config = dict(
    hidden_size=256,
    num_attention_heads=8,
    norm='layernorm',
    norm_place='pre',
    lr_head=0.00639,
    max_grad_norm=2.0,
)
MLP neurons of a small language model. Each row is named by its layer, matrix (up: input weights) and neuron, and shows model dimensions 0-255. Each number is 500 + 40 x the weight over its row's rms, rounded and kept within 0 to 999. Numbers have three digits each.
Before each neuron's rows, "fires on" lists the tokens most often at its 100 highest values on Wikipedia text that the model never trained on.

fires on: " Le", " Ru", " Li", " Bo", " Ro", " He"
L3.up622:483478501547521568466435450472449526461419464490587487465529507472559552504436460551504563475487474477519494433566446518578525528541535512466569607519451502504546497501460451509524457516499494491523460486557504473432485509481472439501513481574490506481511512526540523558515551496474476492460514485463488540519507450539459518550498472522465490461475476497494517542474487564473536535563554528528479506513477471469470476516524472551506533562518532520472479495459506463508499518571527477468557590512531494480509478549469504543511547452500505482517414466523532552373504488490553411582532492500463552509557461529510490487513549521475447463531564505461501548565519462447565532498517502429464467527461522441501528445472489445563428437483576467456438471494566540661456525533465

fires on: " H", " Ha", " Wa"
L3.up119:502506418505534535519508456445506564499454496508570528479541574467539474576489518493553504549499513519485457520444488534525471554506469474505507495534476494562526507540390475532508428510568575520556460506440390553536495461462455375506522440559495465527471508437513493556566446481557472580574492502454524442501527386435499506477586504494497528548508500524522519492454484522482531483504537461502475469574535523563509457480520490483482460470536484468472490534525514463490427520499504486489568542520512523514517459500494486481510479510496503462485476505510516620442545527453512494523583492508513560468552491442501559481489519524551494525532447472533506489540571452504556537500581543451494532465502498466526566502515506486499469516501575516511436543440503529589397483485409

fires on: "la", "o", "no", "ro", "i"
L3.up859:456469505603522540470456539478511441497431515488560569483501486518557465552489478491498557517548526579548437537513537520495462504504484485497425452527503510524522508586518521559465507509561567466523492490495440508505499554515459512464558478508504475480495528545509496472471540576544435556468465447417518477527483534499480541530570436505461598534458388448550497482493473513472542440494542508507523471537583438489489505524492421523460578438490546527511446564461540509517453491499449533518459522543434512544507413489593511490476495459494494539572459516535540483490444426457478498485547487507523456520504553508466563434530520579559443500545509456472503459460517456533550551500502570506503580484437449557556553483510526532484506566528481542489463512443475526535494446528477

fires on: "at", "il", "ol", "or", "it", "ir"
L3.up516:508493525422507529561544572566582506499562449500514503561520530565479615540553544590493525478462475539551444521501480514432509450519546491497506550525458535474419537563493566502534572503504455463498498503513507482503465457453507520572467519451468453485467460489524537450432509507548487427483492444502495462532516432541526505548539518501508469527467569486472436523450494455569526444527542474571524432486416587497509415425539485565512522435514485570421500560509503503527488493500496503550531566537525525498411516537515499492523458574478520523536536492556494486550505507485535447504498472501479476506507496525480492486433531487456486484559497504562498513513545463408511559488557547521525406465529546429450493536494463512522432542528416463501494455560463487492482480510518

fires on: "re", " Re", " Le"
L3.up995:487446496551472530426447424534539492445449512488463576443566486487432556495490501549491523530532446487468533512537443531531512448501509491517550561552563518477514506498421516550510527539513553464473452479527538546443490529440483461505477465556452566575409448509498592524490524525591487479455546554548478496549492460482470518486476490419481588419493494523426446527536517511479552457537521492472542485487598535493456515538528474499511531485482516483515471507491501409481516537554539468419514514519493483411535505530525493569483486531571500475500449468437514534470511439498496474539505477532494484540460502494476550580532465568489485542551495521477504516481524457398544441502516498450489526520493535518531501463490494423517467411496532514456496458540597568573505469543438

fires on: "re", "fe", "ite", "n", " "
L3.up372:485437522462498509440555465510557461492486469491501535505529526520465515529492589544463556481450494490508511530479440478575524506525474566465474479486486509559513548538450484532599556506479434545507507542502517459461462506445524472529458510466499450468461566552462568479468530454528469540489444557523446560487513500508541563487491496484510491430505505454509495502487504478511577502576508494561520434478626497476489479524532476444472449467510486506442483458532456434462538522490532488539460495527541571430503533450528480559401547485543498478538449426502523444507480472523507428579502508487492526488572501533435554578506471628485475554515488468518511481523469467487518480504548549558520534480502547457518546481484546482555480415471476537486527505573540535538537430465366

fires on: " ", "ing", "s", "ar", "ate", "ur"
L3.up103:559492528392484492477527482547554473505596512490435500467500470501485621444565616504458469412483516500418475480470461492460498519492489541552522567481520492546464518450521545521552532549504461450496491472584496481576523493506497468521442490478479537470478540515421574429520530527549521531488492545551469531537563449508563460471430560511538541474566533522539454504471527446479567472503478489533505445536439556545498502503518507443544431453499510461438493489519513486472496519491560544504421500465559503503550464503575498483483496529509503563556530453513447498586535512543468509474450504504470473500442480485490491512464460509468505425568495542452472510550572486451469468498428507600479491447549572452483457457450519444442474472454505513484535490547517516511485469503478

fires on: "ce", "at", "ic", "g", "ct", "it"
L3.up304:470445440517444465572499490463478493487460485481474495501472547538495592452513489573509519544503529505524450547444444553506507454529547488465487575513450509529474449570516548429457501565528485423447462530470486492497461545574506498585465487398519474485492487535412529485505496476534535472560470478497451574476531504505506434501564547521501475487507479455520535487497471443590617509481566583498507429514500420491541438417453489485521459476520485456501471572509499496531491477466525505465556546551546499543494509563508493530504547510496496539482502528476564444463486516439485388538531501455522488446524508471473525489581500463512494437514497432536509530448558463460525557499551508477454500499509513457561562550471481537561568540566480471524525535590504562495531507518509

fires on: "o", "ga", " de", "ra", "re", "ro"
L3.up703:576499566553518554534394566528572457456492526496451526522451504464531509471487499510475535496499535545495457575542462525515440477513527514480381486487522511502542496514505565561496495502507478501471544504523501538511533533479497517466428531529513461506516500585487530505470646533440456558458537473444432477537482582446518552475534533465583523490486483494560455455491483474495549435489484539519527470539573464436515505479494462496459521518461548560509474562487502481517425498514495551526493480547511476534528507512595492411500425535555514544618454429539510523502438455480434532485495470499531523479524511463525531481525467524477519548541518522465519499484526454407548545486459504563556540439491498520521505509460530530555505495570475488461426549486483527473494444550419

fires on: " Sa", " a", " Ab", " V", " ca", " Y"
L3.up642:471510452529524562510547525545565492501521514549477504464582494472562540522506508549560472474506454510485534518478469474499440569474480482456573455501485505587454532535493510579507448423513534465508505496618498462583512500474459451535559495502571491515448517551483571492511482468525377587491471477449495477550535487417552525496497498533529467491546444526471399476486474499477508468459533490524488496518494493572508548482426550508531523493429493489469513477498549446480454575455532497588492506493588517471582501505581496462429459487565496505495480500463507552466544477522433475539509483534551510514536461405463478525435491475470478524546464512494463461526429468511509487495538489531473470481502545467453519524510519520467499591494583546485406545462429483533511444462492

fires on: "re", " Lo", " lo", " part", " co", " Po"
L3.up535:439541538567490516427531512503505399463500489488525511516492510514409507558502451553565552466522475467481493546487486513506575536492464547500482513603485514465506461519447508515478495602485527533472515458472466531475548477465509554534459544497469474559431532538562468510441509501519478482499470407535586503575443421491446530505544536451520472458495517487491466512553487501486471450531448498492529481488502544521520521501504482559436506500528463554483543504491613499488525510582504503447483498451426516469470549467465527517479555519506507509509480503500502480452462520523561444496525493534423475439548446505515482629457546486464593503523451492484464483523526468470557449493596548566541513476526494546504437485486477475539509457512500463478568441570552474640496500528462

fires on: " of", " H", " Ho", "ol", " Lo"
L3.up255:502468519489558517528520642464521500514466486501574479503597533505527458578501520576561535475545457506493480531478473532476481518527469516487556506558553477534481532493390468493512405550563533522525453487554493472533495499481499442534508500502496443533502516434541508500470496492506435486512529447497533506555503377461512455531595511508522444508489480516509515512455481539465505482585461428494432437551482542583513456480527515589588487473450496527415486479491532497505530550566418437538490529500579517483486495531507517522526497517438483528478493498501545561470508504512492490511517458487463490479606474505491493499451534434434503516514496392514470511485490461518560477517614534503540428486509504489479518503466497509521468578479507503509479538467459537532445456605520

fires on: " f", " H", " c", " h", " b", " d"
L3.up5:449556456505510535500492458503560524505554471498532512469514545489516496474548476528519510484495466471521538556467475472524457529495532568454437505554511475557500524556485485480491483538516532535550453500504438507423582449489481524508528509458515519523462542448518534517467480531627419473541464432548500529482464466474463475481530558489478488510537540521511465473507468519476521518490519451518437425550499484557554483484480551432588461499473554461438483555554508535485441587416502541526419538517503461464487484491484482506458487497433513506513465513450511547426550589448506481478524510511579468453508535530357540473499529468519496502545480369476492511481593470528541481487579568458553505483459505433508508567531508530460516567481515549531538503415502420521491478491460

fires on: "A", "B", "b", "M", "W"
L3.up306:495445533483577538524513511489448517448521505574509532480531565477497496442546581548425475475423481508483552542509436463509366565532522518512496513532574481464425474485534523469472473479505559506488489595604524526525554496454439524437445467493522498456486498472554467436553479603548465491561598500532414541480472493522460497485574519490615552473518443514470477503580510504557504507513492500540454499542438462550541494460566501537536578461507532559477508479527514501446508521499423534515514468533501506476574492485591500483534494518515518521525490419546509575547501510483490528503538488533458524537489490534453483429522508519507504466570537516435474535558484464472460481497517484514548512446476480513456492512495538456462488437480534471498485530478436475501471429470536

fires on: "ci", " de", "im", "re", "°"
L3.up723:478490530504544527483501554563472543436495476543510546523584520451561519449488562501458511436540477564487541529433544468544460602484569537533466560484454522447534527470478492569514450519414497538467561462545539530439555531462523469506514488529501466494477540451512512498513573542497472537526573440489508413486453516504486484554447462519560455524515537556513447475535497466490539516434564523588425529502546515499479511487496572566504514486527536546489428474448444446507457495592534472561518565574504539562511470562481540427498448483523516585503481420515511530491509470474468426487502500477439484459464470502572460483431486511503513491536475507529459509518511445443536548506532505479501453422519549467509517475439433516541521472571474497504434574477490513472499477460515

fires on: "ar", "7", "al", "or", "8"
L3.up126:509435495542453488530515444542446526500552467531478495516442520509526562577554476502510516520475497470471486522526492604443507415510463513538491547470525503508435437465576566520462479448524473447492413538483503522487434544575492491453454464442511517525555456413476450496535491521531538542450539422495481467478549480496472431494501494492496608537587434512507500506531500510567575483442465473562585503520463469498483491511525481483588488515482478479524472558487524528448497504539511525447567471529489477492498528578577513499521457564478521532558524485527394511481490508487523496471542496503497490547446561465514477496448499501526532419581526434488548542478630461533523488483555451433487494502529500491493511480522532474526506498566423494469470532505510587490435448540520

fires on: " de", " so", "o", " re", " di", " pro"
L3.up974:511516545625486508478457553549514473459535528508451528478522467487530538501531513600540555471441486548507455459519494486478537511527486525527481525548502496483452534535473498521478491477579497483485462485510444437454455507489509387524591572515560431511476504530556453513456501477569504519504522453439518504590417543499472504501473498448499499552500455495460453507468502418514544453495557520476510482513531489505491488432506541509470503506529477560502425510491536447465502516564533517551444573523437469563481433554544510558483418454485538488575455445512538504421414512488543510541511494545536502519559500478486477533480524508469495467496429512490477440546533468461536529471583547520528449476540445523577578542481513506549555529597469506512430562549451488494430480503472

fires on: "ur", "ar", "or", "er"
L3.up599:544510517485449438534452480528503437465527471534514487520493551544478535547530548514458473440524467469496485476561480493512560460486531502589511520481545495500382571547531516496535458463471492514447494547481510524511524533483445519508428459508503504517500495453445563520579482512482532472407489507472496591512490483521518409511507545472529554522496496493465452443486495567511493451489460486481549538597384484434482480534527522485540498510456468540559499528563564531468535528540541431529534482477501473458501484513524507475566481544503508559568591524551444492551543449515494491435512500503444513490447523460526515341468488492512532451526533437454587516557565467486528455494457487464501473480473520477485517592508503515471507498505435521493491475582495484508408426530563

fires on: "S", "P", "I", "D", "E", "O"
L3.up741:460566492487558593501477563522444538484525505602558496542560471525544516452567559501477494404502490503516527516480457524471508510497460458521526471487524475445509537491440459505479457534513521515481490519469538460516473501483580476560498516509542447438444517455506512474569517471520496525533465534474582472545515455453516572540533464500495407453553503499480475428482488479492567458536544466495448488429428487528456437523505477531534408547412513516512512476503461506536572516518377434522500472456490525458513485514443510490528453497502495463512475481478505522490533583561520533498563484483526451529482489559503379485475540501461531501537561513555504485435470467508459566501596578593592480482542453538504483489553493458506500550494536424537488517545482489537469495506539

fires on: "S", " S", "E", "O", " E"
L3.up15:493513501531488509498533482552442501502467492569473483511520472549520532413558454602531511479451502538529527587444437545475536469491473537503515501579475512450462562472470417550483546538515497534519406535490505565488423473474560486546486542468479492490457475481564501528514530535493468474449461393452563477528462431505458550507547473530496493475574492460470452488490486501525529512489509460492477457461503501494419473549538507533452394554448469498491465539461516475524537527586483484477469485524531537483535531463436521513497551457586500516505478543493570463445459550511578494506600509566469445430545491517564440542509499511493555522570547511502452548498473458505505551502585529554500408514504458487527479498542456485489520480503531455489518481563552584570450524499516

fires on: " ", " re", "re", " F", " De"
L3.up53:502396454459500489452436488519488491496509560511545530524502518537493515493487508534487515538445474526565492529542502453511515481539512457451515492581551478514487470556512492508455539435546572503445417498525537509436513506498585520514514461512484560500503437481546552521553528494570422480490499516538566520562518500542529492504456539461466431490430500471507462482508478542457549481400552449450578511468488500417531512473574505481454446398485502572521487497526477491419526584525539464462472530506449446460481482516428530550460461503561496503423538463512507562455563492462517506530575488486537462455465542529448555438475520513508501557540579495535584502502560468454472461498491461458505526554544479516570457544503533475481536471530491542476566492585577447549471501496521

fires on: " V"
L3.up478:490458467506466567477456562489526485509549554523463584510487536469499442478515436490447423483518566490560471542495429482486447563520441449502548540552530512479488482528474524521456496544534592521512500460508498457600480551607565509571568502535551545494487547487511560460563486455492418516557485494515503503539551473466484509520432601546445524474517470591475526484539478527476553454463499452416441473494538478553492544483497559524454399495447483492539515510490486437540520523530490472504503510441487490506483534501564517476503508483472496465475539441487578481563480481466464553506506480503509486482464463453482522547445547440479531482520495518507481499465487461521499509498482498526511467511547526587428457504447548426476549514503622509470552519500541408534485454422537